config = dict(
    num_hidden_layers=22,
    hidden_size=448,
    num_attention_heads=7,
    num_key_value_heads=7,
    head_dim=64,
    intermediate_size=896,
    vocab_size=8192,
    hidden_act='swiglu',
    norm='layernorm',
    norm_place='out',
    norm_eps=1e-05,
    positions='rope',
    rope_theta=10000.0,
    rope_fraction=1.0,
    qk_norm=True,
    attn_scale=0.125,
    bias='none',
    tie_word_embeddings=True,
    parallel_block=False,
    init='uniform',
    init_std_qkv=0.0271,
    init_std_o=0.00409,
    init_std_up=0.0271,
    init_std_down=0.00289,
    optimizer='muon',
    learning_rate=0.00915,
    lr_mult_o=0.797,
    beta1=0.9,
    lr_head=0.00375,
    warmup_steps=0,
    schedule='wsd',
    decay_fraction=0.822,
    decay_shape='sqrt',
    final_lr_fraction=0.0,
    batch_tokens=[32768, 65536],
    max_seq_len=1024,
    doc_mask=True,
    z_loss=1e-05,
    train_tokens=714500000,
    max_steps=14577,
    dataset='wikipedia_en',
)
MLP neurons of a small language model. Each row is named by its layer, matrix (gate and up: input weights; down: output weights) and neuron, and shows model dimensions 192-255. Each number is 200 + 30 x the weight over its row's rms, rounded and kept within 0 to 999. A neuron's up and down rows have the sign that makes its largest values positive.
After each neuron's rows, "fires after" lists the tokens most often just before its 100 highest values on Wikipedia text that the model never trained on. A number after a token or word is its count.

L10.gate65,160,205,230,171,202,199,191,226,259,188,186,205,110,227,216,261,214,211,198,283,214,214,179,197,192,219,206,195,210,176,177,161,185,196,235,265,228,217,197,187,157,219,204,176,178,233,211,206,248,236,200,200,160,199,241,156,191,169,229,114,286,190,205,237
L10.up65,197,185,213,161,211,144,204,214,249,165,229,204,177,209,242,211,222,205,149,195,258,131,176,171,260,249,194,211,182,211,212,161,193,216,229,184,162,159,171,212,182,154,189,174,217,273,227,141,190,215,182,220,138,204,188,204,200,216,230,168,226,195,189,209
L10.down65,217,220,236,182,179,161,200,205,192,212,218,174,198,194,198,189,227,202,158,173,235,145,209,164,245,173,184,176,147,146,209,228,202,233,209,225,195,218,184,215,195,202,198,207,207,233,264,194,145,266,235,237,214,229,204,212,171,209,163,191,205,287,171,175
fires after: " |" 31, "." 27, "–" 6

L10.gate585,131,235,156,235,186,217,237,199,160,209,237,148,196,188,229,227,198,188,234,213,227,218,160,207,195,247,202,188,219,213,205,225,135,236,188,207,194,161,208,227,191,212,179,168,180,259,140,188,202,227,190,192,185,204,205,204,169,172,258,268,241,189,198,227
L10.up585,189,242,237,179,219,184,153,198,192,237,244,143,195,228,198,192,198,161,161,205,239,189,213,170,215,232,154,182,142,239,223,192,205,201,235,202,220,132,181,213,163,211,194,225,206,221,152,202,206,258,166,203,163,192,218,203,173,225,221,192,206,219,187,143
L10.down585,203,241,137,208,201,178,211,220,217,224,223,189,185,220,268,180,209,222,186,181,208,221,209,175,223,194,179,137,189,227,160,202,126,182,250,228,189,163,219,181,209,171,229,188,210,211,195,182,176,194,247,201,156,156,194,207,160,227,185,190,231,210,185,188
fires after: "–" 24, "," 19, " |" 10, " May" 7, " December" 5

L9.gate272,191,157,165,250,224,192,215,252,177,182,194,202,224,198,189,222,157,218,179,194,180,190,211,227,156,186,205,181,177,134,235,213,155,233,173,167,207,223,206,167,169,186,202,242,163,213,179,178,233,180,155,183,210,173,244,179,201,233,179,195,216,204,178,208
L9.up272,134,254,248,203,186,199,203,163,221,244,193,218,219,203,217,167,240,189,199,268,203,190,206,223,194,177,158,162,177,171,200,223,222,228,192,144,151,208,202,196,207,202,193,224,183,208,181,198,234,198,195,168,182,193,177,192,239,217,147,165,261,249,212,211
L9.down272,189,212,208,262,218,158,233,173,202,152,249,193,206,180,233,241,180,194,150,214,168,219,255,197,171,138,193,233,163,222,218,194,173,172,203,220,201,192,254,195,215,192,207,188,263,228,166,258,227,166,166,186,244,201,190,194,203,177,192,166,190,237,217,192
fires after: "." 54, " |" 7, " (" 4

L10.gate272,188,183,209,216,205,235,175,203,190,195,189,225,195,205,162,248,174,191,198,241,179,212,158,227,204,194,170,190,236,170,242,203,207,190,233,188,221,136,192,208,167,182,198,215,174,191,177,125,238,255,192,223,199,242,236,220,197,193,181,187,234,218,204,249
L10.up272,207,220,193,220,177,201,230,223,243,261,219,130,159,146,163,230,211,234,221,202,233,217,221,201,207,198,176,216,178,206,201,222,199,200,201,181,178,205,130,195,234,166,167,182,161,211,220,191,245,176,165,219,199,229,192,180,145,165,180,152,267,220,181,189
L10.down272,166,184,234,212,227,179,189,184,179,181,247,242,224,179,222,227,160,197,185,179,210,222,278,209,213,135,230,179,207,190,232,227,124,200,177,239,141,239,178,196,159,158,158,184,184,200,215,206,218,201,150,216,161,150,239,189,224,218,240,210,165,180,231,192
fires after: "." 100

L13.gate85,211,196,206,181,213,265,172,146,162,128,243,183,176,225,216,167,251,188,226,239,170,230,246,127,183,185,183,199,190,231,230,208,176,209,209,203,237,201,185,227,143,262,174,123,157,175,249,202,204,197,237,216,164,170,201,175,216,231,206,237,202,231,203,260
L13.up85,220,197,180,170,209,175,173,181,222,232,226,257,203,228,235,182,168,233,234,188,168,216,206,182,142,211,181,202,216,245,209,236,187,193,215,206,225,187,186,150,193,184,264,243,235,202,209,173,199,213,229,209,186,166,197,284,190,213,218,211,210,176,189,229
L13.down85,185,178,173,193,241,225,215,210,199,191,195,229,201,234,189,143,236,162,279,206,193,207,185,160,199,160,199,237,217,231,184,190,198,202,238,228,205,248,165,242,190,191,248,140,212,221,203,194,263,188,169,244,170,218,208,254,202,167,237,199,229,237,178,136
fires after: "." 36, "," 25, "\n\n" 5, " after" 4

L4.gate489,176,241,153,226,197,185,233,233,262,230,230,158,152,235,184,197,260,258,171,211,153,170,201,211,244,214,230,180,243,225,229,210,187,203,209,264,216,202,230,179,274,208,195,209,229,215,188,197,200,225,201,236,201,197,128,174,171,203,216,142,230,196,155,180
L4.up489,217,240,213,149,135,242,258,206,250,194,170,143,151,267,180,209,212,256,112,178,176,208,193,162,206,206,194,150,179,251,189,201,202,214,200,250,208,153,214,183,204,182,199,197,129,179,152,157,168,208,220,215,174,154,191,183,198,225,195,190,208,177,171,195
L4.down489,214,223,185,198,240,227,183,186,213,210,208,237,159,183,178,247,233,281,219,194,175,158,193,197,235,184,200,199,178,212,213,227,237,262,185,223,185,161,144,215,221,181,233,212,237,231,203,229,181,210,209,236,149,250,224,210,200,213,159,196,195,193,142,278
fires after: " |" 53, ";" 5, " 0" 5, "," 4

L11.gate612,210,225,175,241,201,160,199,234,188,242,234,251,185,200,250,222,199,177,167,194,170,171,156,168,227,154,226,221,224,228,164,265,184,176,210,203,225,189,223,201,171,236,244,267,217,179,235,189,253,239,188,176,211,177,203,203,220,215,185,178,210,150,189,228
L11.up612,236,209,160,189,188,253,248,129,174,241,213,190,191,205,188,199,290,183,197,241,195,187,234,204,243,222,229,223,185,204,233,207,223,178,163,162,264,141,229,208,160,244,167,234,148,230,237,165,173,208,174,193,212,236,168,244,207,265,233,221,208,112,186,232
L11.down612,246,159,222,193,212,224,230,176,195,250,201,166,216,243,213,157,217,178,220,278,177,181,193,188,173,187,207,156,220,197,194,205,213,212,184,195,226,242,204,253,196,235,211,236,198,242,183,215,228,182,251,229,207,222,155,193,199,194,252,237,253,174,214,241
fires after: "=" 37, " career" 11, "History" 9, "s" 7, "Career" 5, " life" 4

L4.gate22,183,158,153,212,139,192,190,217,184,224,169,231,197,225,238,205,211,238,201,223,219,185,244,176,237,187,201,154,200,197,219,180,180,221,223,169,200,165,236,231,124,222,187,201,176,228,169,226,163,210,136,219,231,221,242,238,232,194,170,208,235,198,203,210
L4.up22,256,209,165,142,196,182,161,269,189,164,187,208,224,119,204,235,170,209,217,213,175,172,246,243,157,239,220,167,166,235,209,223,188,195,208,233,271,216,220,245,248,166,196,251,195,193,211,210,226,198,251,218,201,251,193,226,149,185,195,217,205,162,242,141
L4.down22,170,191,182,187,204,174,223,219,189,195,184,201,126,206,169,241,199,256,183,211,203,215,220,234,224,193,172,193,221,235,176,248,222,236,209,228,181,159,163,220,200,192,226,174,251,217,243,203,252,247,210,217,146,280,229,159,215,175,207,199,187,207,204,192
fires after: " Al" 31, " al" 13, " d" 12, " L" 5, "Al" 4

L10.gate843,250,173,202,214,242,177,265,161,168,207,206,248,162,223,220,196,195,222,205,231,165,222,210,192,195,236,248,236,226,176,174,188,194,246,200,185,163,238,180,192,181,143,228,193,184,202,182,254,245,244,184,188,168,202,191,196,176,151,219,161,201,194,220,223
L10.up843,152,194,172,190,205,125,168,182,244,234,170,138,187,241,250,217,145,190,232,182,228,212,191,185,193,241,191,252,184,204,203,237,199,180,183,217,158,146,210,196,192,240,207,178,187,192,239,239,218,208,189,257,154,225,177,198,183,151,242,135,250,167,200,186
L10.down843,214,204,240,205,205,237,236,211,227,184,216,184,186,191,165,147,251,225,217,164,258,219,210,267,220,223,218,160,241,177,133,130,220,158,177,220,138,224,237,177,230,222,155,256,131,155,216,222,200,226,214,217,179,176,157,222,225,199,160,192,249,177,218,211
fires after: " |" 48, ":" 5, " with" 4, ")" 4

L11.gate412,180,182,188,225,212,181,170,214,224,211,182,161,197,222,192,172,258,216,216,240,237,162,229,196,231,201,215,180,190,229,196,142,219,209,208,194,210,180,192,196,204,147,207,174,147,213,176,202,239,218,219,168,189,218,191,167,198,173,184,202,222,201,284,222
L11.up412,214,258,154,167,160,169,170,223,229,177,195,218,186,133,201,157,182,213,209,177,231,246,219,239,168,199,225,197,194,240,151,235,228,201,178,185,153,164,193,252,228,227,208,218,195,203,218,201,230,207,201,185,209,233,179,184,265,176,199,222,167,232,196,195
L11.down412,232,197,199,220,200,202,237,162,140,191,232,211,229,225,186,218,227,196,172,176,169,183,182,210,196,200,287,185,206,225,239,203,246,142,189,187,207,184,243,239,190,211,256,213,198,172,167,183,213,268,206,207,171,153,159,235,181,197,232,246,203,249,193,193
fires after: " Al" 48, " al" 12, "Al" 4

L16.gate59,195,167,207,232,225,167,165,247,239,168,255,209,194,187,205,248,164,217,203,177,163,207,181,208,220,189,199,235,285,152,214,174,250,174,148,184,175,227,140,202,222,231,206,234,186,197,150,206,227,140,170,219,179,146,194,183,191,172,198,178,268,205,239,216
L16.up59,209,195,201,199,221,190,205,159,206,216,198,245,219,152,239,206,164,237,190,216,225,176,146,216,242,185,258,211,185,238,253,220,214,176,230,144,222,172,215,170,209,221,216,226,216,260,240,230,283,183,162,220,196,195,134,222,186,246,250,186,235,237,170,200
L16.down59,239,245,177,179,174,181,210,255,181,262,232,208,190,194,174,241,199,159,222,186,201,176,226,217,214,178,196,137,186,231,184,175,141,212,219,191,202,230,204,214,240,253,213,228,141,214,186,210,199,228,186,216,154,217,260,192,173,235,151,183,216,258,229,225
fires after: " |" 21, "." 20, ":" 11, "," 7, "–" 5, " 17" 5

L13.gate416,251,178,246,238,182,175,194,161,192,266,191,245,192,237,212,238,166,184,264,218,207,192,235,153,174,172,180,266,170,254,177,170,267,185,202,183,170,205,178,199,184,190,178,212,176,180,245,205,185,170,236,239,208,178,214,234,170,218,209,192,203,187,220,206
L13.up416,170,179,158,223,185,203,179,190,132,194,205,233,244,208,193,174,149,170,219,193,154,210,200,181,247,145,215,184,208,227,191,232,229,173,218,219,206,307,157,172,243,216,215,168,190,221,207,211,230,229,214,168,227,231,183,229,166,206,187,196,219,171,156,159
L13.down416,191,206,204,182,226,238,158,240,227,215,199,269,252,179,159,213,195,191,204,200,191,205,212,223,168,194,227,175,204,165,182,183,190,170,204,179,126,231,194,152,216,190,183,236,219,219,194,190,222,170,216,197,230,159,245,213,196,196,230,199,192,182,215,135
fires after: "," 55, "\n" 10

L18.gate869,230,232,174,200,254,212,190,152,211,212,211,223,154,178,170,204,146,260,220,228,259,197,202,218,270,207,234,173,204,213,154,211,199,210,229,154,234,181,165,222,137,248,214,179,189,147,168,189,232,182,199,270,157,181,175,200,231,220,181,204,203,198,197,217
L18.up869,194,227,236,142,212,228,211,169,199,234,197,208,219,263,236,247,212,230,198,164,237,143,205,186,238,193,191,200,194,184,194,191,204,197,214,195,191,222,230,213,197,145,185,176,202,159,213,177,229,209,175,233,229,194,229,208,206,206,178,171,222,171,211,150
L18.down869,225,192,224,188,180,221,239,187,171,244,222,191,193,203,225,206,192,236,129,209,172,153,179,129,271,198,236,164,165,177,237,230,181,236,150,183,201,180,232,223,125,152,159,209,260,164,149,206,194,222,189,244,181,205,185,214,211,175,210,180,249,223,208,143
fires after: " |" 72, "|" 28

L11.gate578,210,170,213,228,220,261,189,147,208,248,202,207,219,245,138,203,187,171,274,228,199,221,190,206,173,148,217,188,271,219,114,119,194,225,195,227,200,252,185,217,212,224,184,164,255,215,196,218,151,217,212,212,195,175,226,209,159,187,189,210,276,185,204,232
L11.up578,159,212,218,149,214,218,218,180,192,258,203,207,256,230,204,232,220,284,227,197,194,146,161,200,206,167,218,223,208,166,149,195,188,116,196,199,232,183,194,143,193,216,190,199,225,216,193,189,181,188,208,183,207,161,212,210,191,261,199,161,194,216,160,175
L11.down578,147,223,193,198,209,187,201,237,229,193,160,181,131,203,159,215,165,193,250,215,182,170,223,188,151,206,189,245,197,176,202,180,170,174,216,196,209,195,231,206,194,182,270,240,166,185,191,222,228,195,208,191,224,197,220,251,233,196,229,259,177,251,172,177
fires after: "\n" 55

L4.gate353,221,201,196,227,173,242,189,188,157,173,175,220,200,181,204,206,209,229,247,164,199,175,219,191,212,228,194,214,249,198,189,153,133,144,224,159,155,214,225,184,187,233,195,181,204,119,223,234,184,210,211,199,155,171,218,232,160,219,243,234,224,154,194,222
L4.up353,214,213,198,187,205,227,198,188,180,215,145,234,189,173,217,216,217,193,228,150,169,197,243,216,176,243,206,175,206,198,169,240,172,203,212,196,158,154,244,217,220,191,176,154,208,129,203,183,202,227,213,213,122,242,250,192,222,236,171,202,180,177,214,217
L4.down353,234,185,198,196,204,198,172,191,204,200,143,184,153,214,192,210,183,186,217,191,205,219,248,232,201,229,225,204,260,174,169,237,187,192,184,174,201,240,185,216,235,228,152,158,211,190,181,156,229,204,177,213,136,210,238,285,196,237,207,223,208,218,169,132
fires after: " |" 42, " (" 10, "–" 4, "." 4, "," 4